{
  "num_hidden_layers": 10,
  "head_dim": 32,
  "rope_theta": 500000.0,
  "attn_scale": 0.201,
  "parallel_block": false,
  "optimizer": "muon_variant",
  "learning_rate": 0.011,
  "max_grad_norm": 1.0,
  "decay_fraction": 1.0,
  "max_seq_len": 512,
  "max_steps": 4380
}
MLP neurons of a small language model. Each row is named by its layer, matrix (up: input weights) and neuron, and shows model dimensions 32-127. Each number is 128 + 32 x the weight over its row's rms, rounded and kept within 0 to 255.
After each neuron's rows, "fires after" lists the tokens most often just before its 100 highest values on Wikipedia text that the model never trained on. A number after a token or word is its count.

L4.up916 [157  89 150 168 143  94 180 150 130 169 123 136 139 129 144 131  65 108 112 168 155  98 154  93 129  97  79 108 120 149 174  88 119 111 144 109 130  84 152  86 135 122  72 159 113 121 147 118 141  69 135 194 170 156 120 129 106  91 145 171 154 122  95  99  57 150 130  83  93 142  85 174 177 136 129 103 164 132 134 111  94 125 117 124  82 128 126 154 122 119  86 184 115 126 144 179]
fires after: " b" 25, " open" 13, " st" 10, "B" 8, " B" 8

L4.up713 [114 133 158 165 112 132 132 114 167 132 141  78  44 165  99 100  97 101 169 115 108 162 109 168 128 108  92  95 178 122 111 127 157 157 150 124 117 111 111 123 145 110 116 116 185 158  83 158  99 148 118 173 124 119 122 130 130  99 177 147 124 115 117 166 141 165 107 143 116 138 118  84 184 133 129 119 175 158 135 147 107 189 194 120  66 125 123 146 153 140 195 153  91 158 103  86]
fires after: " K" 50, " T" 5, " C" 5

L4.up1009 [ 78 109 128 160 136 154 141  80 151 107  95 172 112 174 148 156 149 139 184 107 100 123 104 144 101 148 118 131 181 123 160 158 113  96 106 114 114 105 149 111  66 101  65 127  92 113 114 169 197 108 126 111 143 144 196 162 149  81  84  87 185  72 153  99 128  99  77 157 119 217  65 128 119 146  98 125 155 118 150 152 130 124  30 115 115  94 140 121 163 124 101 145 139 135 123 140]
fires after: " H" 20, " w" 12, " h" 10, " W" 6, "h" 5

L4.up1137 [133 121 202 117 102  99 134 167 187 127  90 135 145 172 128 141  68 128 153 100 135 174 114 139 145  94 119 138 168 171 125 138 123 129 124 157 141 135 121 171  79 114 107 121  88 105 114 130 152 113  73  80 144 129 168  98 160 141 236 106 162 107 123 160  96 114 137  98  96 112 141 115 142 152 178 149 109 145  50 113 144 143 141 169 104 165 139 139 116  97 156 112 106 173 175  69]
fires after: " P" 28, " p" 24, " per" 8, " d" 5

L4.up922 [170 131 116 155 136 131 181 131 102  93 184 154 140 129 174  54  73  94 102 138  98 144 101 142 160 176  72 155 167 136 113 147  69 137 116 107  96 141 108 118 126 103  94 128 177 133 133 203 133 161 115 140 160 108 177 137  92 174 173  85 144 101 135 156 106  92 122 125 137 107 194  98 104 121  93 110 169 153 151 141 146 133 121 149  88 115 161 148 137 126 114 134 171 124 142 110]
fires after: " f" 27, "if" 11, " F" 10, " bro" 8, " four" 7, " H" 4

L4.up51 [116 166  95 142 170 176  79 135 105 138 135 119  94 136 177 161 204 153 156  92  83 115 140 108 113 152 129 120 118 107 175 106  90 105  83 134 168 154 165 180 138  96 128 154 143 119 110 227 173  99 114 167  99 121 223  99 170  63 200 159 185  98 164 146 110 121 116 129 102 116  77  98 137 110 100 114  80 107  85 116 120  94 143 114 166 116 114 171  70  83 138 152 108 204 114 114]
fires after: " R" 16, " m" 12, " |\n" 10, " M" 8, " D" 8, "|---|---|---|---" 7

L3.up927 [ 96  94 171 112 110 234 135 130 157 147 140 119  91 139 121 157 137 142 113 110 101  99 140 159 114 150 151 126 127  78 152  92 115 161  86  69 166 117 111 159 114  89  91 142  99 149 111 153 113 159 185 157 112 150 150 136 130 103 165  84 121 117 118 154 115 168 121 177 138 158 132 129 179 124 129  97 193  90 171 100 117 174  95  98 118 129 149  27 115 105 124 137 122  89 159  82]
fires after: " l" 17, " L" 16, "at" 10, "l" 9, " C" 7

L4.up170 [ 57 153 149 161  94 167 147  77 149  80 131 141 151 118 141 158 155 172 143 126 113 144 145 138 155 170 120 149 133 125 135  59  98 129  75 125  94 143 137 147 125  97  78  99 153 151 125 130 118 138 114 162 108 120  81  82 125 159 110 143 133 131 121 134 133  42 108 157 132 130 125 153  90 143  92  47 166  95  98 138 141 122  89  72 167 177 126 149 110 132  96  97  89 128  26 117]
fires after: " S" 38, " M" 10, "S" 9, " J" 6, "-S" 5, " Z" 5

L3.up746 [154 156 152 204 179 144 106 127 136  98 123 130 165  95 195  98 205 136  89 113 178 118 144 121 142 119  80  69 163  89 115 114 158  96 100 128 121 137  88 155 109 120 151 134 149 111 117 144 149 122 110  80 170 173 102 120 108 144 120 116  89 157 142 156 106 112  98  99 158 104 125  84  91  81 157 111  70  71 109  70 108 169  95 166 143 120 145 161 123  77 147 131 101 121 144 147]
fires after: " m" 16, " bro" 9, " M" 9, " was" 8, "k" 8, "\n" 7

L3.up996 [177 133 158 115 142 114 157  79 145 182 125 125 137  70 161 210 135 105 155 107 158 155 161 151 115 125 114 148 157 141 141 119 114 158 174 184 134 166 122 113 186 137 163 116  96 106 117 123 140 162 145 132 139 155 133  92  51 116 104 141 148 140 134  71 146 166 183  79 135  75  83 128 148 114 134 110  72 119 178 119 125 118 102 104  97 175 113 160  50 124 126 129 186 105  68  94]
fires after: "E" 24, "S" 11, "R" 10, "I" 9, "C" 7

L4.up464 [121 173 116  91  86  92 179 120 167 112 114 108 156 138 142 216 123 160 174 188  86 118  89  84 164 106 133 119 140 169 154 170  84 168 106 202  80 102 180 112 104 102 136 164 125 145 137 157  97  95 151  97 144 118 190 143 144 150 102 107  41 118 119 187 121 153  93 117  75  53 162 171 117  52 119 122 153 138 119 166 175 166  93 192 126  94  66 101 111 122 128 149  90 108 104 135]
fires after: " h" 23, " H" 16, "H" 10, " wh" 7, " S" 7, " m" 7

L4.up124 [150 112 127 103 106  95 120 121 137 111 176 148 160 106 143  86 146  73 173 120 118 123 102 113 152 187 149 162 134 112 168 180 135 112 110 139 129 134 157 133 163 155 119  97 135 123 191 173 100 159 149 178 151 157 112  98  22 146 129 101 161 172 153 142 107  91 103 127 163  86  90 145 116 162 152  96 129 125 149 122 154 114 150 122  75 139 145 166 126 117 117  81  46 101 131  48]
fires after: " F" 28, " f" 19, " V" 10, " ind" 5

L4.up747 [ 88 142 165 119 103  98 170 142 121 128 110 147 112 156 171 101 154 131 134 115 135 115 105 105 108 152 139 135 154  97 147 138  91  96 168  75 166 171 134 125  77 109 151 124 139 113 155  91  91 165 207 144 210  92 105  79 131 106 139 128 142 127 121  78 139 115 123 100 193 200 126 158 111 104 123 114  89 108 128  86 113 105 142 155 134 135 149  78  73  89  86 126 138  91 143  82]
fires after: " re" 11, " w" 11, " c" 10, " n" 9, " acc" 6, " C" 4

L5.up530 [105 142 125 149  78  94 151 140 139 114 139  94 185 114 173 152 146 130 173 154  83 129  98 133  83  88 121 105 174 159  87 117 110 129 122 163  62  69  83 109  88  89 106 177 175 132 119  94 117  90 136 147 145 167 146 117 133  81 125  99 137 142  89 113 126 192 115 153 109 110 135 125  60  40 170  85 176  90 145 122 103 170 131 112 174 135 130 162 121 138 123 175 178 156 139 127]
fires after: " c" 16, " ass" 10, "us" 9, " av" 8, " f" 7, " s" 7

L4.up712 [137 164 133 127  94 138 104 120 150 102 152 114  70 152 177  65 121 128 156 138 163 168 119 156 122 154 113 122 159 124 121 212 148 146 222 160 168 164 113 127 152 106 207 129 124 123 110 155  90 149 185 135 152 169  85 128 144  79 157 103 187 110  73 140 127 161 114 166 190 131 115 122 179 164 147  92 126 149 163 110 153 127 125 201 152 162  70 151  78 153 134 121 179 159  97 165]
fires after: " I" 16, " Is" 8, "I" 7, ".S" 7, "t" 6, "0" 6

L5.up1033 [106 152 115  83 109 106 139 143 101  59 142 155 136 119 143 105  74 106 130 204 143 186 126 122 138 145 119 134 141  82 143 157 197 176 118  98 135  78 138 162 150 164  97 103 101 141 165 121 118 106 140 117 147  98  93  91 134  82 136 162 109 104 110 147 104 106 132 119 145  84 122 159 138 118 148  97 104 116 160 112  85 146 180 146 106  81 145 103  83 135 133 119 134 155 163  82]
fires after: " United" 29, " the" 11, ".S" 7, " Brit" 7

L3.up919 [122 173 158 134 146 126 162 117 148 135 128 127 141  98 154 141 101 139 134 132  75 183 113 160  94  75  60 135 170 136 142 112 193  92  98 152 107 126 126 144  71 120 132  96  92 118 137 176 128 161 126 123 109 117  88 148 130 153 102  83 150 138 150 118 130 124 110 163 179 174 134  81 147 148 111 139 108  69  93 130 133 158 146 155 141 101 137 124  54 140 109 158 103 110 154 160]
fires after: " m" 53, " M" 13, "M" 10

L5.up152 [202  82 123 110 106 116 154 117 147 134 126 205 117 158 199 117 223  94 160 105 100  91 115  96 110 116 136 129 136 145 107  73 161 166 116  94 160  92 142 112  96 144 121 149 157 119 124 169 114 111 143 125 154 133 168 141 185 105 203 166 131  99 178 125 162  94 160 162 129 159 129  66  90 168 110 121  83 138 111 102 167 156 113 154  52 121 109 134 119  73 125 193 121 115 152 158]
fires after: " to" 20, " m" 10, " not" 6, " would" 5, " and" 5, " t" 5

L4.up882 [118 166 112 126 201 167 205 163 183 106 130 141 121 141 154 133 163  88 117 172 188 119 143 133 160 136 180  95  95 104 105  90 106 154 182 132 162 153 133 135  88 101 150 112 162 107 123  70 119 159 193 155 143 121  86 164 146  86 190 142  97 103 123  99 125 141 127 133 168 151 141  85 164 141  75  97 108 143 117  65 138 163 115 133  91 122 118 132 132 111 162 136 113  48 166 118]
fires after: " C" 28, " c" 12, " I" 12, "I" 7, "t" 7, " U" 6

L3.up728 [124 134 100 168 124  74 167 119 114 114 128 120 131  62  75 143 141 126 189 132 152 123 144 160 115 137 132 171 147 141 174 129 165 107  80 152 144 156 152 150 163 164 182  99 113 124 146 141 164 154 120  87 135 160 164 106  85  88 146 169 183  86 125 173 107  89 112 134 149 140 134  70 156 138 119  72 117 115 174 151 108 161  87 119 111 135  91 146 105  97 131 132 125 130  91 134]
fires after: "O" 14, "I" 10, "°" 10, "A" 9, "E" 6, "H" 6

L3.up122 [128 106   0 134  87 122 127 101  94 128 161  96 121 137 179 177  89 141 154 143 142  95 110 101 154 139 135  84 151 105  81 157 141 126 129 172 174 124 159 137 100 157 133 130 113 119 115 226 108 105 161  73 182  92 150 148 166 101 132 142 115 133 123 155 140 109 132 142 169  98 115 145 116 166  96 142 134  91 101  41 108 147 152 125 131 152  54  77 114 144 125 140 130  98 158 138]
fires after: " n" 32, " v" 8, " through" 6, "l" 4

L5.up53 [138 149 141 125 138 117 154 134 112  94 141 124 151 155 134 100  95 188 121 130 189 136 202  89 132  73 127 155 155  86 127 146 156 179 107 103 117 126 127 129 121 136 139 135 116 141 103 143 112 131 155 220 127 121  80 212  83 136 155  67  95 114 154 132 128 183  95 175 140 155 251 208 164  76  91 146 112 151 146 151 148 158 168 141 107 140 136 195 148 146 103 137 111 121 103 155]
fires after: " c" 22, " C" 17, " m" 15, " K" 9, "C" 6

L3.up176 [141  91  90 136 126 136 159  79 178 112 138 151 137 163 142 124 232 120  66 114 102  86  90 157 113 132  98  81 175 139 114 139 148 114 139 150 122  54 167 123  74  84 102 101 137 107 109 110 190 131 129 171 168 143  81 125 154 138 171 118 107 124 143 143  98 178  72  97 126 132  82  89  98  92 113  98  76  53 112 124 120 109 104 139 118 153 135 148 162 193 145 114  72 148 124 117]
fires after: " M" 33, "M" 18, "m" 7, " m" 7

L3.up92 [119 144 213 105 130 137 120 100  89 142 102  95  84  74 125 174 126 160 153 110  82 137 155 153 132 125 150 157 149 116 171 132 161 163 108 138 124 189 195 165 102  78  74 161 109 118  86  79  99 160 188 159 144  91 159 147 123 125  63 151  42 132  97 119 136 157 114  89 107 119 149 149 174 160 153 117  68 102 146 121 126 162 133  95 104  76 135  38 133 121 142 126 141 118 187 116]
fires after: " W" 12, " Kn" 12, " Re" 11, " re" 10, " L" 9, " Ch" 8

L5.up249 [157 167  99  94  94  74  81  48 128  88 135 156 100 149 110  84 123 124 119 157 117  72 119 134 127 173 110 165 184 112 141 143 145 148 151 101 130 107 163  68 113 141 124 142 135 152 112 124  75 125  92 181 186 144 162  87  80 109 122 146 120 112 138 100 100 178 118 162 129 118  86 134  95  86 141 199 112  94 184 136 119 123 179 121  86 119 143 121 120 149 134 121 122 108 111  81]
fires after: "," 22, " the" 16, " is" 8, ".S" 7

L4.up727 [177  70 117 113 135 126 101  91 164 141 178 126 163  99 194 126 103 142 152 149  90  98 180 105  55 140 133 157 165 139 156 121  96 141  95 146 122 113 187 145 113  66 102 193 116 110 110 171 123  95 144  91 156 131 117 118 115 154 125 100 183 104 139 110 110 127 107  97  91  75 109  86  77 121 118  94 149 143 135 130 141 147 200  81 112 170 167  89 141 128 127  60 122 135  91 153]
fires after: " |\n" 39, "|---|---|---|---" 9, " p" 7, " P" 6, " b" 4, " m" 4

L3.up852 [153 134 119 123 113 141  84 121 119 170  80 137 109 151  78 135 150  96 171 127 182 112 137 111 119 161 160  89 208 111 104 104 122 127 112 167 146  71 153 166  79 125 140 169 145 172 182 150  79 115  84 185  54 149 102 113  86 146 202  67 123 158 153 129 113 140 155 153 147 136 106 145 109 114  81 177 146 113 109  99 112  82 115 151 109 152 104 174 176 171  96 123 123 129 194 167]
fires after: " " 19, " |" 15, "3" 10, "4" 5, "20" 4, "em" 4

L5.up888 [174  95 105 106 110 109 114 128  99 127  87 159 105 174 149 132 139 108  76 130  90  65 110 163 110 151 106 111 134 188  68 120  82 127 121 163 100 177  45 147 126 103 140 140 120 124  86 106 150  91 136 137 175 138 142  92 139 118 191  85  44 158 170 149  69 146 108 146  86 140 121 152 159 127 114  81 144  83 142 115 117 120 165 122 117 129  91 145 168 129 135  88 150 131 103 113]
fires after: " " 49, " in" 12, " In" 8, "15" 5, "1" 4, " resp" 4

L3.up77 [161 144 116 152 165 133 106  80 150 130 148 137 110 128 127 104 108 159  98 171 131 112 186  63  69  77 103 153 144 115 146  97 149  99  92 143 145 176 111  82 102 171 189 152 137 110  91 133 130 131 160 184 114 138 151 114  56 170 131 123 182 176 140 128  82 192 138 129 147 130 189  97 125 127 124 117 162  70 200  99  76 147 165 119  90  96 107  86 122 142 115 174 160 170 131 141]
fires after: " w" 31, " b" 12, " W" 12, " sp" 6, " B" 5, "B" 5

L4.up514 [ 71 116 174 163 126  93 140 113 149 133 127 132 140 193 123 157 130 138 134 138 109 150 131 182 132 167 151 170 120 118 107 179 111 157  84 113 110 147 153  79 174 160 155 114 132 124 119 128 104 121 176 140 130 101 144 132 144 148 171 155  85 161 141  95 149  74 130 144 177 102 142 148 145  97 167 134 139 148 140  88 127 106  67 160  66 174 111 187 140 143 176 100 152 118 118 132]
fires after: " G" 58, "G" 9, " g" 7, " Gu" 4, "ri" 4

L5.up966 [119  91 145 144 118  71 119 116 159 191  55 159 144  99 100 144 149 107 103 116 112 151 155 168 138 158 151 142 157 114  88 120 144 136  65 100 145 142 100 117 107 126 121 156  55 189  55 162 104  73  66 145 148 144 130  78 146 124 183 135 159 162 109 171  79 101 138  93 117  95  78 132 155 175 114  92  98  85 116  84 131 126 149  85 102 145 118  96 169 146 160 100 105 154 117 135]
fires after: " P" 16, " D" 14, "d" 9, " Port" 7, "D" 5

L3.up130 [ 98 162 161 213 163 123 175 139 149 134 125 149 139 127  80 134  63 154 173 106 142 127 111  63 159 163 133 164 149 134 108 149 137 155 143  84  99 140 135 171 122 117  75 115 165 169 114 161 160 154 134 149 132  51 153  82 157 160 131 137 124  57  82 132 146 151  93 126 186 122 129  91  86  84 120 115 153 102 148 181 144 136 142 119  70 125  62 122 147 192 122 159 116 120 170  79]
fires after: " H" 25, " K" 10, "," 8, "a" 5, " gl" 5, " C" 5

L4.up217 [122 110 124 110 113  76 125  67  75 107 134  71 162 114 173 148 137 136 168 133 163  99 103 115 146 139 135 135  98 108 126 113 118 108 223  82  87 196 100 106 143  88 159  76 162 131 123 185 146 110 162 164 183 128 151  84 132 118 116 168 103 140 156 159 149  67 171 155 138 164  96 115 156 104 151 120 132 168  99  99 156 160 117 170 109 130 194 112 104  98 161 113 137 139 136 118]
fires after: " I" 17, " C" 15, " N" 14, " Ch" 11, " c" 9, " V" 5

L4.up889 [119 176 106 148 162 181 123  98 170 102 160 100 163 148  95  97 125 156 146  94 129 153 138 115  70 159 146 188 136 142 169 152 203 103 166 137 123 137 142 145 110 142  82 171 147 123  91 181 160 139 115 121 129 101 144 154 170 118 149 166 133 134 130 159 164 141 106 135 154 131 162 122 176  86 171 132 162 129 157  79 100 162 114 125  95 126  94 109 171 143 158  87 148 137  74 111]
fires after: " h" 23, " L" 22, " H" 20, " l" 10, "H" 7, " C" 5

L5.up156 [107 154 105 125 125 151 153 118 144  86 159 131 137 193 151 103 110 122 132 166  77 141 185 196 132  80 168 169 181 100 137  71 125 174 146 185 111 180 117 160 160 118 150 204 189 129 118 129 132 140  88 153 184 107  99 182 143 114 175  84 142 174  50 168 128 172 133  93 137 130 142 138  83 137 105 112  91 173 114 104 130 113  98 142 116 100 127 121 102 176 147 156 158 163  87 151]
fires after: " C" 17, " c" 11, " P" 8, "C" 7, "c" 7

L4.up976 [110 135 140 139 105 132 152 121 130 124 193 169 176 138 104 123 131 143 151 134 133 131  77 152 139 132  65  76 124 135 177 127 173 143  73  64 175 178 116 102 138 105 149 146  86 178 136 127 103 165 117 149  85 199 135  60 131 140 174 124 137 140  86 104 132  26 165 108 123  94 117 145 177 115 151 123 175 183 134  68 147 140 151  57 144 172  64 135 139 154 152 151 154 141  92 157]
fires after: " g" 19, " s" 15, "S" 10, " D" 8, " R" 7, " G" 5

L4.up1085 [ 79 175  96  74 128 195 141 135 159 112 110 138 147 113 153  84 203 163 134 108 127 136 100 140  73 125 137 174 128 163 136 109 144 145 112  49 154 171 108 149 118 126 122 123 130 135 122 142  78 148 113 140 122 141  96 140 170 139 184 138 115 120 123 117 101 153 110 169 105 141  60 123 146  90 143 130 124 114 143 110 136 114 187 122  87 118  76 100  98 133 174 168 110 150 142 107]
fires after: " l" 43, " L" 27, " r" 12, " cl" 8, "l" 6

L4.up1099 [152 144 124 150 141  79 137 126 132 137 121 187  93 137 145 136 177 132  83 125 126 102 152 110 102 108 159 138 119 123 138 104 176 115 148 135 128  99  90 148 136 139 135  44 151 125 146 137 184  98 178 123 109 172 125  55 118 106 133 158 133 157 149 110  83 125 143  95 120  81 119 113 102 156 131 151 109 123 133  88  96 128 170 108 115 116 144 142  88 188 162 181 148  77 104 105]
fires after: " R" 31, " Mar" 11, "R" 9, " M" 7, " sp" 6, " r" 6

L3.up412 [138 157  96 191 187 164  70 111  95 162 174 154 149 132 125  99 120 166 109 126 157 114 151 105 121 134 104 143 172  71  51 110 130 158 168 125 148  80 135 154 126 111 131 150 117 165  84 133 186 190 135 164 152 103 122 157 160  98 154 110  54 165 157 100 172 131 104 141 110 161 189  69 140 123 105 121 172 151  88 114 191 141 108 146  67 175  81 151  93 151 111 161 110  85 118 163]
fires after: "0" 11, " k" 10, " m" 10, "3" 7, "9" 7, " K" 7

L4.up7 [129 106 148 167 138 170 144 155 130 100 145 115 103  92 116  93 116 150  96 191  96 139 151  84 116 153 151 170 121 104 161 107  94 173 128 138 164 176 112 132 150 163 121 151 160 122  98 143  66 119  61 111  87  98 104  91 122 165 179  70 117 120 203 169 115 100  91 150  96 127 155 143  95 106 153 144 188  89 218 114  78 157 161  97  75 106 169 108 147 109 129 113 170 156 155 148]
fires after: " B" 17, " W" 14, " b" 7, " Bl" 6, " w" 5, "im" 5

L3.up543 [136 115 119 106 123 190 131 101  74  66  98 106 134 126 158 105 123 112 154 116 103 147 102 152 131 152 116  67  89 135 176 119 146 147 129 132  55 184 192 149 149  87 127 137 170 103 183 116 126 129 200  84 191 125  85 134 132 104 132  79 177 164  88 146  87 134 136 121  99 123 131  95 170 174  71 122 124 122 130 120 150 136 122  87 195 163 126 157 153 109 153 104 183  98  79 103]
fires after: " I" 17, "A" 9, ".S" 9, "U" 8, " U" 7, " S" 5

L4.up1035 [ 84 119 134 113 174  60 102 155 205 137 162 122 157 149 127  89 141 106 124 111 122  70 103 150 109 129 188 131 128 101 131  84 126 108  92  98  99 137 128 164 105  97 129 142 154 145 133 156  77  70 119 159 174 132 169 175 107 146 225 115 145 113 179 178 125 130 137 100 121 137  95 162 142 138 129  86  62 132 123 119 151 134 131 151 115  70 164 142 106 139 137  86 172 159 105 123]
fires after: " D" 27, " S" 10, " Ar" 8, "D" 5, " R" 5, " s" 5

L5.up506 [171  79  92 116 147 183 172  92  98  84 149 157  98 136 128 124 137  87 118 126 185  96 121 108 115  97 157 115 113 127 125 141 190 101 156  79  84 159  61 124 124  89 141 107 126 108 109 182 126 108 151 124 147 114  94 122 153 155 189 146 196 123  71 176 100 110 165 155 101  85 137 115 149 160  71 175  94  78  73 170 182 126 108 113  44 122  96  67 165 129 125 116 155 104 145  85]
fires after: " p" 18, " c" 17, " dep" 12, " C" 9, " cap" 5

L4.up148 [170 192  74 162 170  89 120 123 165 124 147  81 100  99 138 183 126  97 153  60 124 144 147 155 124 151 150 129 138 117 137  90  89 127 146 144 117 145 130 155 149 110 124 222 205 124 117 147 118 176 136 120 132 123  66 110 157 143 154  96 131 131 157 138 151 110  65 138 141  83 156  94 117 147 169 171  58 105 157 102 116  66 140  85 132 124 113 211 101  93 154 128 149 130 127 112]
fires after: " P" 21, "P" 21, " p" 21, " ro" 8, "p" 6, " in" 5

L4.up806 [ 80 124 118 143 160 115 121 138 187  86 158  74  82  64  97 154 153 136 161  87  96  85  99 104 158 127  82 145 197 174 159 159 116 136  71 133 121 153 147  89  86 115 145 125 128 169 154 164 184 126 163  93 121 139 138 172 146 102  97  83 114  98 153 116 126 102 103 141 150 163 153 173 112  68 159 117 131 124 209 192 139 114  76 136  77 110 120 182 143 176 162 159 117 104  86 174]
fires after: " m" 17, " h" 14, " H" 7, " Wh" 6, "il" 5, " Gu" 5

L4.up138 [161 144 117  98  92  90 157  79 159 158  97 154 113 152 145 167 111 131 106 208 128 120 162 133 169 128 127 149 121 153 145 117  99 140 121 157 174 144 105  65 194 114  76 150 141 146 162 111 102 124  55 161 144 140 111 157 201 134  92  97 124 142 160 141 172 145 101 114  75 137 114 163 150  90 140 146 166 120 201 125 105 103 118 110 131 139 150 117 148 142  62 115 126  81 106 108]
fires after: " B" 26, "b" 19, "." 12, "B" 8, "==" 6, " v" 5

L3.up151 [128 176 136 148 140 113 140 104 122 146 108 190 102  91  81 139 157  85  75 150 148 106 188  61  84  64  98 127 138  80 101 141 142 103 114 133 102 122 129 151 165  86 112 153 162  60 157 110  90  95 138 174 133 161 107 150  77  97 174  92 130 117 190 122 137 151 178 191 113 129 170 178  82 109 104 147 173 117  80 148 151 120 186 121 124 166 100 132 140 168 149 130 162 165 103 170]
fires after: " " 43, " |" 17, " T" 8, " Un" 7

L5.up941 [138 130  73  89 101 191 104  92 150  73 110  95 127 160 157 199 148 104 199 144 116 119  72 135  74 140 119 153 126 158 158 118 146 142 104 148 119 156  93 104 116  87 160 101 155 159 100  95 132 130 152 121 157 140 138 119 155 150 179  91 169  86 128 108 110 166 128 127  99 136 112 114 209 162 113 116 120  97 157 103 163  83 158  74  88 153  69  97 181 124 181 133 126 110 138 138]
fires after: " In" 22, " in" 18, " more" 10, " on" 7, "in" 6, "ort" 5

L5.up818 [144 137  91 136 150 109 120  62 129 136 188 131 160 165 103 147  99 142 127 181  92 170 153 112 157 118  94 157 120 148 125 109  99 132 140 162 113 150 127 153 122 132 146 164 105 118 139 139  81 180 174 122 183 117 136 138 153  81 108  85 169 144 175 148 105 104 122 153 175 133 104 104  95 162  72 110  86 164 150 152 111 128 187 144  57 186  60  90 187 130 122 135  95 137 123 153]
fires after: " a" 29, ":" 12, " Sp" 6, " ft" 5, " A" 5

L4.up1062 [ 99 183 144 110 124 144 185 206 142 107 101  65 111 143 122 126 152 165 100  42 111  96  87 117 163 151 168 178 132 143  92 109 108 182  91 164 156 173  98 139  77 105  88 101 173 151 127 108 110  71 131  82 142 123 134  67 134 129 150 130 126  95 139 143 129 117 117 168  84 131 196 101 124  91 126 105 186 127  79 113 143 141 100 106 147 166 162 107 177 110 152 140  66 126 102 122]
fires after: " p" 23, " D" 12, " d" 9, " Q" 8, "D" 7, " k" 6

L3.up185 [173 155 139 154 164 142 170 120  95 182 177 110 138 107 103  76 127  95 153 115 112 151 144 128 158 126 121 188 128 135 157 116  88  96 104 110 161  88 177 148 109 121 129 153 161  99 161 110  66 118 150 150 152 166 138 155  69 148  88 154  99 174  53  97 131  78  69 106 111 164 163 187 156 115 108 140  99 136 153 140 106 108 204 115 123  96 180 153  99 129 104 181 153  59 147 134]
fires after: " st" 16, " bre" 13, " go" 11, " W" 8, " w" 6, " re" 5

L5.up594 [ 53 126 105 138 118 104 165 128  69 153 168 126 141 159 126  91  92 117 148 126 172 104  67 138 149 174 160  93 165 142 161  82  71 154  72  52 215 132 125 142 118 142 107 181 136 146 125 105  78 110 178 165 112 116 175  97 170 178 108 111 112 167 115 122 159  57 123 140 149  65 128 165 132 129 116  90 155  96 121  37 116  67 139 176 126 157 176 138 101  85 145 125 130 175 104 148]
fires after: " G" 36, "g" 8, " g" 8, "G" 7, "al" 7, " Val" 6

L4.up1023 [136 123 113  81 106 180 177 128 132 157 163 199 120 156 108 153 133 109  93  99 148 143 138 146 129 108 164 110 173 164 117  96 129 154 189 162 134 106  81 167 134  78  77 113 111 149 123 164 143 136 149 136 194  95 131 153 179 121 168 154 183 143  98 141 117 109 128 166 138 138 105 162  94 135 142  90  93  90  80  73 116  66 176 189  89 134 118 121 148 144 145 148 130  62 115 110]
fires after: " p" 44, " P" 19, " C" 13, " c" 8, "ic" 4

L3.up702 [140 116 115 216  88  85 193 102  91 158 141 137 128 115 165 136 122 175 104 136 108 116 121 166 177 120 109 140  95  87 148  96 151 144 155 122 100  95 125 145  99 125  56 124 160 168 114 130 132 140 182 117 122 151 107 110  75 178 182 176 157 106 131 162 128 156 116  75 144 131 217  45 170  79 130 112 110 168 139 102 131 187 130 133 124 129 107  99  86 162 144 146 132  83  63 100]
fires after: " r" 12, "ou" 12, " K" 8, " St" 8, " R" 6, "-" 6

L5.up880 [105 108 187 105  68 125 104  90 132 167 135 117 118 150  91  93 112 116  99  88 205 159 135 181 116  73 103 192 151 183  70 104 167 153  81  88  51 123 122  78 138 102 109  68  86 144 146 147 141 109  89 129 102 155 117 108 173 133 142 120 142 112 167 124 164 121  95 136 130  89 123 124 127 197  58 106 147 174 134 115 123 142 148 125 124 130 136 161 161 190 123 101  70 138  78  62]
fires after: " K" 25, " B" 9, " J" 7, "S" 6, " V" 5

L4.up834 [ 87 169 100 140 155  75 149  48 161 160 185 112 156 127 159 161 169 101 111  53 135 112 147 152 121 149 103 116 195 134 111 125  81 127  74 120 181 118 181 192 134 110 128 132 165 142 111 214 160 134 168 108  96 122 177 111 130 122 177 100 165 136 190  95  96 112 146 143  97 129 141  68 141  82 163 115 119 197 114 128 176 173 171 111 169 147 193 156 174 159 141  93 155 108  91 107]
fires after: " M" 26, " p" 26, " m" 20, " P" 6, "M" 5, " Pro" 4

L5.up559 [128 119 143 114 129 140 128 108 127 137 148 131 167  88  86 100 122  67  88 120  96 113 119 149 138 163 136 134 135  80 131 133 126  93  51 184  36 109 181 111 107 129  60 141 179 175 160 194 100 103 151 144 119 165 151 147 190 167 112 139 111 131 144 161  93 107 129 145 136  77 146 144 164  93  94 153 195 154 155  73 114 130 126 178 162 159 142 185 172 184  94 111 157  91  88 129]
fires after: " K" 23, " B" 10, " k" 9, " M" 9, "K" 9

L3.up413 [150  99 152 159 123 122 116 121 122 139 132 107 200 115 184 150 100  72 103 138 172 156 168 133 115  95 124  75 140  81 111 111 170 181 129 164 164 131 144  87 141 118 100 134 107  94 118 129 164 130 140 154 128 122 183 128 129  95 132 119 112 128 189 168 182  83 128 135 102  80 199  69 103 168  62 148 134 133  95 150 114 114  91  92  62 103 196 152 142 114 102 150 138 143  71 139]
fires after: " g" 30, " t" 15, " to" 8, " m" 7

L5.up454 [184 206 108 154 143 133  85  21 108 135 134 104  82 106 102 113 122 183 121 176 168  85 153 149 116 129 175  75 166 123 112 138 132 128  96 116  84 190 109  85 215 163 122  94 172 176 147 169 159 106 147 194 160 133 147  93 151 195 145 106 180 139  67 133 115 130 170  90 137 139 130 111 118  95 128 118  94 125  82  92  65 120  81 110  89 121 103 151 142  93 113 142  99 130 104 132]
fires after: " B" 21, " b" 13, "A" 10, " a" 10, "B" 9, " J" 7